From a checkpoint of a small transformer trained on Wikipedia: 2 heads of 128, no biases in attention or MLP.
MLP neurons of a small language model. Each row is named by its layer, matrix (gate and up: input weights; down: output weights) and neuron, and shows model dimensions 64-255. Each number is 500 + 40 x the weight over its row's rms, rounded and kept within 0 to 999. Numbers have three digits each. A neuron's up and down rows have the sign that makes its largest values positive.
After each neuron's rows, "fires before" lists the tokens most often just after its 100 highest values on Wikipedia text that the model never trained on; "fires after" lists the tokens most often just before its 100 highest values on Wikipedia text that the model never trained on.

L7.gate19:538562548501494527514533481504469467465452489472464478389514497494485482433491459445485503479490532555510483525480528537535462459520484476501555477459514430437582536469477508543387509455471546464489513540532454480464479517469489496497607440549497435487511533481592540534564505513462509421512502491497529532479519497593475550521474515476529428549462542546555476547473433524568500472548542525494470565521530456518500554465537498482512441531538504500448433507504546553458498465476529469419547493473465514537545492430450488555510453515498508447481420495508487513456471495477532515
L7.up19:496547550512499509517514502459512455512554484466543547518462529525484516564480568427521475446503502340429434478481519483463431487518493530460530539523518424543398477485473510412494486493480457481470551491407493455491495472474451487509480455489498451529515628519524532483451524497465450514441519473504487502502493492573519505506436438435502548504476403484425469557478553522471507506553565546526491506591569528481562520438525556503490538517484463479540547482532504501489508465553438514505528475467435524539457468475536507528513506478539490472502493514481515537452451525515489486
L7.down19:511503547494481503476560528503444477415473530490547516464514504472495581425509488494439532467512526514477561510487502536498553522502495486448499473426552459504543508403457529509453566526515517515540465538508451502456438479514415481521564455527459474445541482497524510513522529531617536460529480479512461495543456470500547504483571557527504519509588549558538491507505441548490515427560579505567499531482515434579549505500483477446468526518565542524504445511488518494454565461523503544485496484416557511480502453503457516525462501501467529507424464538530496426524424466352519517
fires before: " |", ".", "–", ",", "st"
fires after: " ", " ("

L8.gate513:543441553509403502546444556432410518470524509533497473514452506427543507547487496553490492517381473454493433516459592438462508479567548467553464542462486521560601468496562533508620535502497444509543492529443496557518506525547519480535499564546434534522537535563495467474433494497481419477535523447444506419495530527520448523446455554444485531517498476446530488379496449496531412532564495488493471543473488461499514512569495469478557499520516475472482526428553560494529551459558500524485489454481507515496519451532566453424468483462440509440496526492539497529477547480532461512
L8.up513:571525481466593542521538502502476530444499562511500464539482535456506540437447460498497566490519452468466491487496473538519430481471459460567471489503484516555455493472511513458428426463485495486500472438542532519483485498557502473509633572517532525541466557507542452419505517435491471511503499544489512460552497562491520444525548455529550512545552467512503550517458415550541467509524485478536531502477474535580475447577582515476512429476535546526495467481461473471485588486507527503525481488541492420492540486480580532513507510466491460508504552452489496508425442471450520531
L8.down513:443522472569526511429543578442547532559524499546489504467519595557527568481500479526543494596558531543550459459461459574557445478544575475489479527523548522404512494555494454466482482544485478540474455480509482577540502570474508578443530477533518444488512460521496481517516566545531588507371482542538485497511525434485509530490463494536526513490521513488467537518504525535513481477502437506516534465475508462503524559468536479515530503515468527475474465465492500471527420517418504469524450528488503417529510604567436570523562531556566508508539419538474537437547443511546448495
fires before: ",", ".", "8", " (", ":"
fires after: " ", ".", "+"

L11.gate101:551465477475505506550455510581470492588428459547465433529539489479510461547476487464531469544469482542517465532494484488471533453470538482465544468482450506505515488525566474529481438513523496456371500493480557512513472496517498475486519604572581417523437556489506562417499516501541511514557451467461513481466482518542463522446493436501485415519450485507539521492491500396490526475536515474486525459506489440475459485517467554480547495545461493391506455521497523519499510482533440494475458467487488499535409468550551533463531476553444450479431626537417533495484540518566578535
L11.up101:499446462457514508518508497538516507497590490530442499500442525521437471470537526472486464619567471557488495569537518514499493475473473506522532488495444490464563532490605472473452504560452589494510520495556488538539509559520516470531486412597519504545490495543577479469492447527474547590524571517492451504487495525475536434442541453511471461515444522517544484475458430499508517509488506546498568494457527539527511562500428522426513407490516486462492526453406526515483535453414456453519493444466457489494530508492506446493515461509424468570504474623455501504459558520492542529
L11.down101:475524527429508514505472523481487530512493496456463506464399533469474510543458453486493514501499497509520486592482540538489494445498525503494516508421470517527519431511510456536498511502465471540442502585516479481522417465551467455550488465499500466555494467473524509494542519565456528515471544499491445483564566512491502513429441549492513425486422610517524496459518496380493487466513476505569511579533532473495510519541473532475475477525519574470485443494525527555545472479462400525530489497466478515522467557536520511524506466437530476600544565532462508520434539518520435615
fires before: "8", "7", "5", "18", "2", "07"
fires after: "|", " |", " ", "17"

L9.gate494:501481534495464488483469521405510473474519469458530513496437492535483474544511486531545492463446513509517555458485517530516509552468579515488548587554540536507485513549494534528507525504505511554487541482452583503493570447528491480462485474439473514465512490509485558519487485480489399452550511576465509483508510486405529522453510373544489545480431527496506484469504538431537501551538500515522513524485519479571506545549501440522583573480493445486514515538477481452464476523503492553569413492502506568599538484482570449444526439504489542403489533528507509471469525502501481550
L9.up494:513532469448494541516544592491467515541547459496506468501512493501494488490541478575558491504473545519573477495547554523427532529463525481486481476599489516498533507480549480527521558515497511525523528474435540543495524545485450456452432505538483481442457436448504510480466455424534424401470510528483507626525537512413470529464522483552520521534493465513458471498467497463481484466436544508458453506451462471555523567545522468450545517463463534466544536486497529546500580516467498510513520538494420484466570488479500541516506486471537433531481431559483444487519497486549468555
L9.down494:461405446487510491492523530555410526480462515447450517575383540448513522571406462467519557518486518464486481533521543440440454484549484505472486505520425511553521474513502506553599629511489505479528521499496540552503444460467477542555484531487493492530427521464524485476475477531525437488532440421453503490458528537528495444439541436472449464480457555458439568502555538479534494474455418500489505510494490557489491495501456456498490498490559525456427466482491433512495488443498523440420528510459539499495500431478422513521509487514508477436534538481467511495500559472481451529
fires before: " |", "%", ".", ")", " (", "0"
fires after: ".", " ", " |", " ("

L6.gate214:442589506525543411481543499538537494518462547422513488543476531419498461472509539463486465540454483469460438521572508492481518469507550471475550476493530479485493519505456449496471501451491468486425495483523492519553474547399459538514536507460511542423533504457564526504580550411473522499444418508485470479468476411487528471542448459427461507507525517495500409511512559543523572509529390505575433494473509522519516464521522562491461530498479478541432516527467454411561542489517552486514483541501510549506492451467545494480504439547532572497536473497472508478525537542472525550
L6.up214:542548513501542487485596505526571576499474436510489517536517508496446487588544543497508557521539532535492466505479575483500542472433505502471470467516487486475450543543536540431494504518490481498541552460518532470493447466518408450588492419465491450568569483542497524397554476549471499510495480483502505588508488433491495524472531480451466553430536390485435531482607532453440477484456493492492517502512539515498409434454565497446439537533493467525571498508514492515500449580523512469496579450546507482490454548526474544439487464492531546522507467538510402511535524494504506475
L6.down214:485433485490519509504443549594435538421460534434457475493543555440563537564494485545535473552438502542523533511515469429499449534528550592519461562518524532468522508539483491527472488538504558513440446533440432580586488509407558536531467497514474566430473481436502470524502501535532506537498422501505445527533524518489565503481472467520448503503496495492547436571422481537487501481418426498550490454533480541550466558518522521532532438508421496530466494507536513444504484423472540524506460480482548485440456501528585464513537583488531535467501448474467489477440457552462454513
fires before: ",", ".", ".\n\n", ":"
fires after: "20", "19", " United", " War", " and"

L8.gate219:502461483495478526480466505555486546519467525461477511528435503456471549483443503444515509573414516471432475472464439564530449500471506553486524505472498402479513512509453504492440454470443497477538545469482469578403448395478484468519538473433533515465532545538566539547451505505559437495460565431433473372521470497449557560549519533505448525459524455495522446526513536546527510492596491461523477492496478478500558449472467461500520504558551436469518520492533473466471523461538483473465497502391483568542562544465489475558451515555477501405500484487557572515540429608465525495
L8.up219:522544501520515550502536450440470498434538454521528476515539514529449534515546515488484477512495470501477483550477446535535531504494567498481517557484450469537501577499467478420480459518457520512446528577458489569449512526557460518552542516538539513480473567497537527549497477502517490479454516554505539534517472406514516417546542551540469486453509526537545477485451511563499478467519578580519510586523533442502536556499440469498557432521482475514515535556552460493474502554466414555442555505534475419520482531522460481485470483559501501408533454514514512465447442479488501494
L8.down219:482454510440527494484481524490458556477481522512457494497469455481482571437480468440524500488503516462457451471491505507517492430530553395379562489390477501533574497458441475496510501502489512524491472454466459501495511438538511504517553455463456463547501503451580545485566428500496521478485464483440471457452481519534494507468500539503567546462478488461448545478575504551480518491597482420529447514547499476561504490493521537549528447554563499492586520482395558499480571489608516471564467455496574515483512467477448479540499503511527543499439539516534433516537488547501407448
fires before: ".", ",", " |", "–", ";", "0"
fires after: " ", " ("

L11.gate380:432565440535544477479539426552508499434483536508539491467437569539603424503522586545530459504532540492541453471476496534516491473540482453549538484481528510471538558587436494526474483419477534469578518525468502499481554411505447524493488624468435482505519508455513515554500491462503483459529478487583468470494459472521477524443504449476447443465518514433502499543487492516442524562526561529519555505471482488578527437518549543524524490499480513494472519487461502499547538441434524521517498485512531531550480481493524543471526493463425504503453502488494444580457455495434533465
L11.up380:505455467487534504522562526495470493504502495497482476389402492525495571535513536469484512475479525461519513484480471520455516490504500479512455426468492504471506575555487511460460588516520581487484533539448448451506485539478484466465539434546463510489502502467535450539448521554450492517533441510558502503461478456558510584578479450611431491488458530475483517437513550556493480454509438484527523422415442441464494513495492478538538581575503508539584539454498489457509528497492556491507564495545535408539514489568477529503532510433556543422556477494431480458489496494500563470
L11.down380:485537466560487489450485504457516505515493504464504527470577485511519500541474463504449524492500534513448502490501541431474502500407533493423451459498513502587500439489436495540563515456491544446445498554552512485499492487514525504568476437490478492515467530515444528488552513487474485556520487494483527460542485484474461426480501476438539535484510527512555438571520446538537460524551493434503497490464486483465494484563474529539485403452507509517481478571524496486541436543501482597546459510424452518346509498532497441514497443526496544434559452382524493436490486515494516549
fires before: ",", ".", " and", "bor", "–"
fires after: " ", " Mar", "20"

L8.gate233:501520550555538511462429561429504500501487517483507552520526482459580514535455473460474446504478514523449523540544425444500459557566497493515481470559497580539516513522491525551494457477509540527502487569488481459513476566504460475501456506419487581487575522494483562518537413508455400489514513509427497524490499546497613529561526537541509473461547508478495430440460552497517465491504480543537479456491550535519487514504515485497556547563422486524460497537505407509484501501512508528484408572464447430506524520507532477487436507497468518522463502527505599421511562483545487572
L8.up233:507470503501574494507498533526492558533502493500468588468462505479566552522473518452521432462519562445463483475618494496441525532566511527454496538472436516497544585440447509519486529521444509477450495440509527533466430539525455488500495443446489530504441464517492530496532525474424470479478493517491559488444482514510546494432536460516479447544506458533525435522479549482535551586501478523527454519512501461446504513527507574510490458500526534496469482457526424443497517557488447481513564579544487518620532511485528400495507510527490510473541555498492513543518469531452489437
L8.down233:472507462540535577464537428516514473477526518487549475450493472536546438458581504519528448534507471544438496478518526471509524478449496444585457484505431450505443517540580595484536468506437477486547548590476535412505521417518550513493549539569457462536508489495565483500550533498510451499519485512462438540474452459454471504547465580485482499529495486554509515547500487481483540476563466479501465534530513517487519422444516495485507594470490493485496449496530512447503482507497450533531543489441522603427514559614425507514551523457515532586499437536520451536433462508450513554
fires before: " |", "|", ")\n"
fires after: " |", ",", " South"

L7.gate126:461490543500448463501461533496505483466537508454541557530465515513521473484457505445520469479470510445448518489549475479510456503545497541548537510547452490564579588490582527483491413485536514497521466576461559472555555500480537467534424564459419527477525478481558482497467417489505442518492525442527548517508510569537510470485527520504478513545463563474530503498512466475513519494458472531514468458511540477503449529567529496544546559505489495496438518499522436514526591576533477580472498501481512507534563472513506470497505480560460407499486489478511461409496489418497483465
L7.up126:547440499454525526534495466449439533478464558550493441465501553478552576513526513510529500436554480557524479506474571467453450558465497479460494497587582505496444520518466525514516452510508586474460498518549518520507443532479493530540454558567570486497530496535576512505547503438468536477509491509481503457493456514501557512507554517482559526491483563526499444559564488534516532450507492544409533524503493540441553461466521500459456405500542509468487477482513560523632459467573510543512532485523478458558517549452524469457472455482511499442521583536516500544425468486484491452
L7.down126:378474591489461532500510479490521507514492497489446523562441515570537422519445540503450487553435495502478498479536404521409524519551437558543504514441517479595481528535524518519486529515488484476514557533520474442538529512504420435490525484444476530478552516505492499509448505495517440533457543457506543460567486533437541506411488526464502497429490489510481509510493468506492502485432484497492444460520497535540531478534487502538542581435433535490543517525480443472492502513447494569484478459535437517478530455525483478494508554520558527550475517459497584556532554499523533521
fires before: "0", "8", "3", "2", "7", "6"
fires after: ","

L6.gate91:480499515475508511489511530544446430476425475561468498472485497549544603468537578493490514580428425546457479491500558468476472589506422464525509531484459493503485428529534528481474499496521514491503371492502555493563479435504522493437504506532522454463483555470424464514473487496473544516510477523522569515540524489445514475476519539483532541447572500529551499480471567507522574556494510504408526475451469533548543521578503519565480492457527494443469518465492475509490520446471455549537503454525497551527583560493519469448512527494466497431499480526508466509492480499533470523
L6.up91:473486553461448509430527486533457527509499520527510496528514501443463570509501479533546517491474526408427521495519494527522517436562469504472516554557474539506499518493523498486544487536438506503597493536509539527556463485452428511561582447511468512575517582474558498520485504543533499475498480509497511479536574519615470508481491493529541505506519478510519508513504468572474497466461548420435474558414492501465519500537478452503555588461501446493550542419500479477574540515436584399503509530481562576556553564576480520533544416459534458526492556571533509508458494462504525481
L6.down91:528540471537519438457495524446562470487487486507467449465541524473462544519572482566445517532520485588534521477496520398506475533470576514483558400504483532508479470497480521513492535530532558521490469552527522474491515514578570538459491510509506497447471532522392452563545495466488517458486577513538502488490505450509510542449486558541539514475522489493591477442473467452547517510587476526451555507512487547563524548519393526510500474564479560542534453540547433520512488506496403505507497505559409455484397522531642484554459555473525478455535466442503451532440483558478516472
fires before: ",", " and", " |"
fires after: " "

L2.gate455:419509538490471499483461510486487576520510540475614499459513502442501423501489492417478400458501477522482531524463580498528545479488502546450504461488470467478495439499531514518504431479519487490509502558439475533504475570513595497441469458486475485450527546538490519569526491547484400528561491463505496521490467503493452517491536506501590526500453592485536513415534442479499529542547496440507485493492561521443474477488455481519525584499480499437531537492577496453498506548529493546506537402486489500515504498484424466495415491511426509512507500534573465407555536486505511452
L2.up455:393464514515506528507497475536530567486497529409524509569445524481533528540454497459487447487469494473544508518532550525499525541464514476423552483471467388547445502480439464504523489529507462404460529519467493472519585484488530534501399588497519489460557478531481469557438508472469418489570565454447469494466505543535530531445512554451575479463502577508528438471561473420478545557553510482573519534497487510435480426521427490434471552522436499499554556461520500428491491496477501538564495496519484511422475499509459477465469513514420562474473500556542516462508526504459502494
L2.down455:341512521472448577520471515511490501487469573502525498486543566450489451522422547474499438478540543469483519555513521508519491495464435529539479500539506455479507493507550558553512511475469493509462523534499567479546526530520537401481522473456400503481502434568502445478536517473527430465473470486494475462526421526520525534510536474439562553501501548497488524447554505448478536541515497462438535501476510491529500474510411555515516561496533578494501506429600480558519532528523586523516497438500545488545520539528504460496445440509522528445492529491512537426455436491428495443
fires before: "0", "7", "2", "9", "3", "8"
fires after: ","

L11.gate631:486456458528444489532458492502454528489525548581473523433447488479466417553490526551498545526491471468492436508525532544501555481481516535468444493492546476561502536450584471495465441540511516528472506477560518484490524477492486474468503476531560515529478483481443503593536514479427466606500530488557561556480489527478536495386574542492534437494484544415490473428489550482448519500429548508502570518457522444494498487540429534467478534576494476476590399482545484538543516529544497473470536461566416494539452420537512455495507457542433487472512522487584501532480563513465498537
L11.up631:514498498490455467541548500529428458542486487497473475530457533552547565430453526517502503450495468519514495501516518512527549527486507489465524591496563488544452506558482550421527447476539560441503514514494475515442546506459553446464550502520471514512557478479530530511528539490508504476455483477560520498464435510533547470482471509539544434464472502434542548386524523537534436471515469535428506538518478452489493434541521548535526453475552519429458490498513509472563525489494514433513544550575515466538501451515480468483453514552553450495543525475452490453513508447445521577
L11.down631:480472441477518486566440452533446501518495449560481538500429616472429494484536465537536529483494486556504512520546438469480447520592484510507491511478477505540440499496487408577475516503459527542588491468483477462520525530539432483507473592473442519550496499454429432538409539488499526434451486530449475471507485514446458482455482446448448458544526435448511451479479493580479436485399566513535496428463524505494437487544495462464467521513530538498438530566497461498548468471529567496471465487514485490471473502553468495492499479470486501513465491528561516520531531536512448434
fires before: "9", "2", "8", "4", "7", "0"
fires after: ",", " ", " ("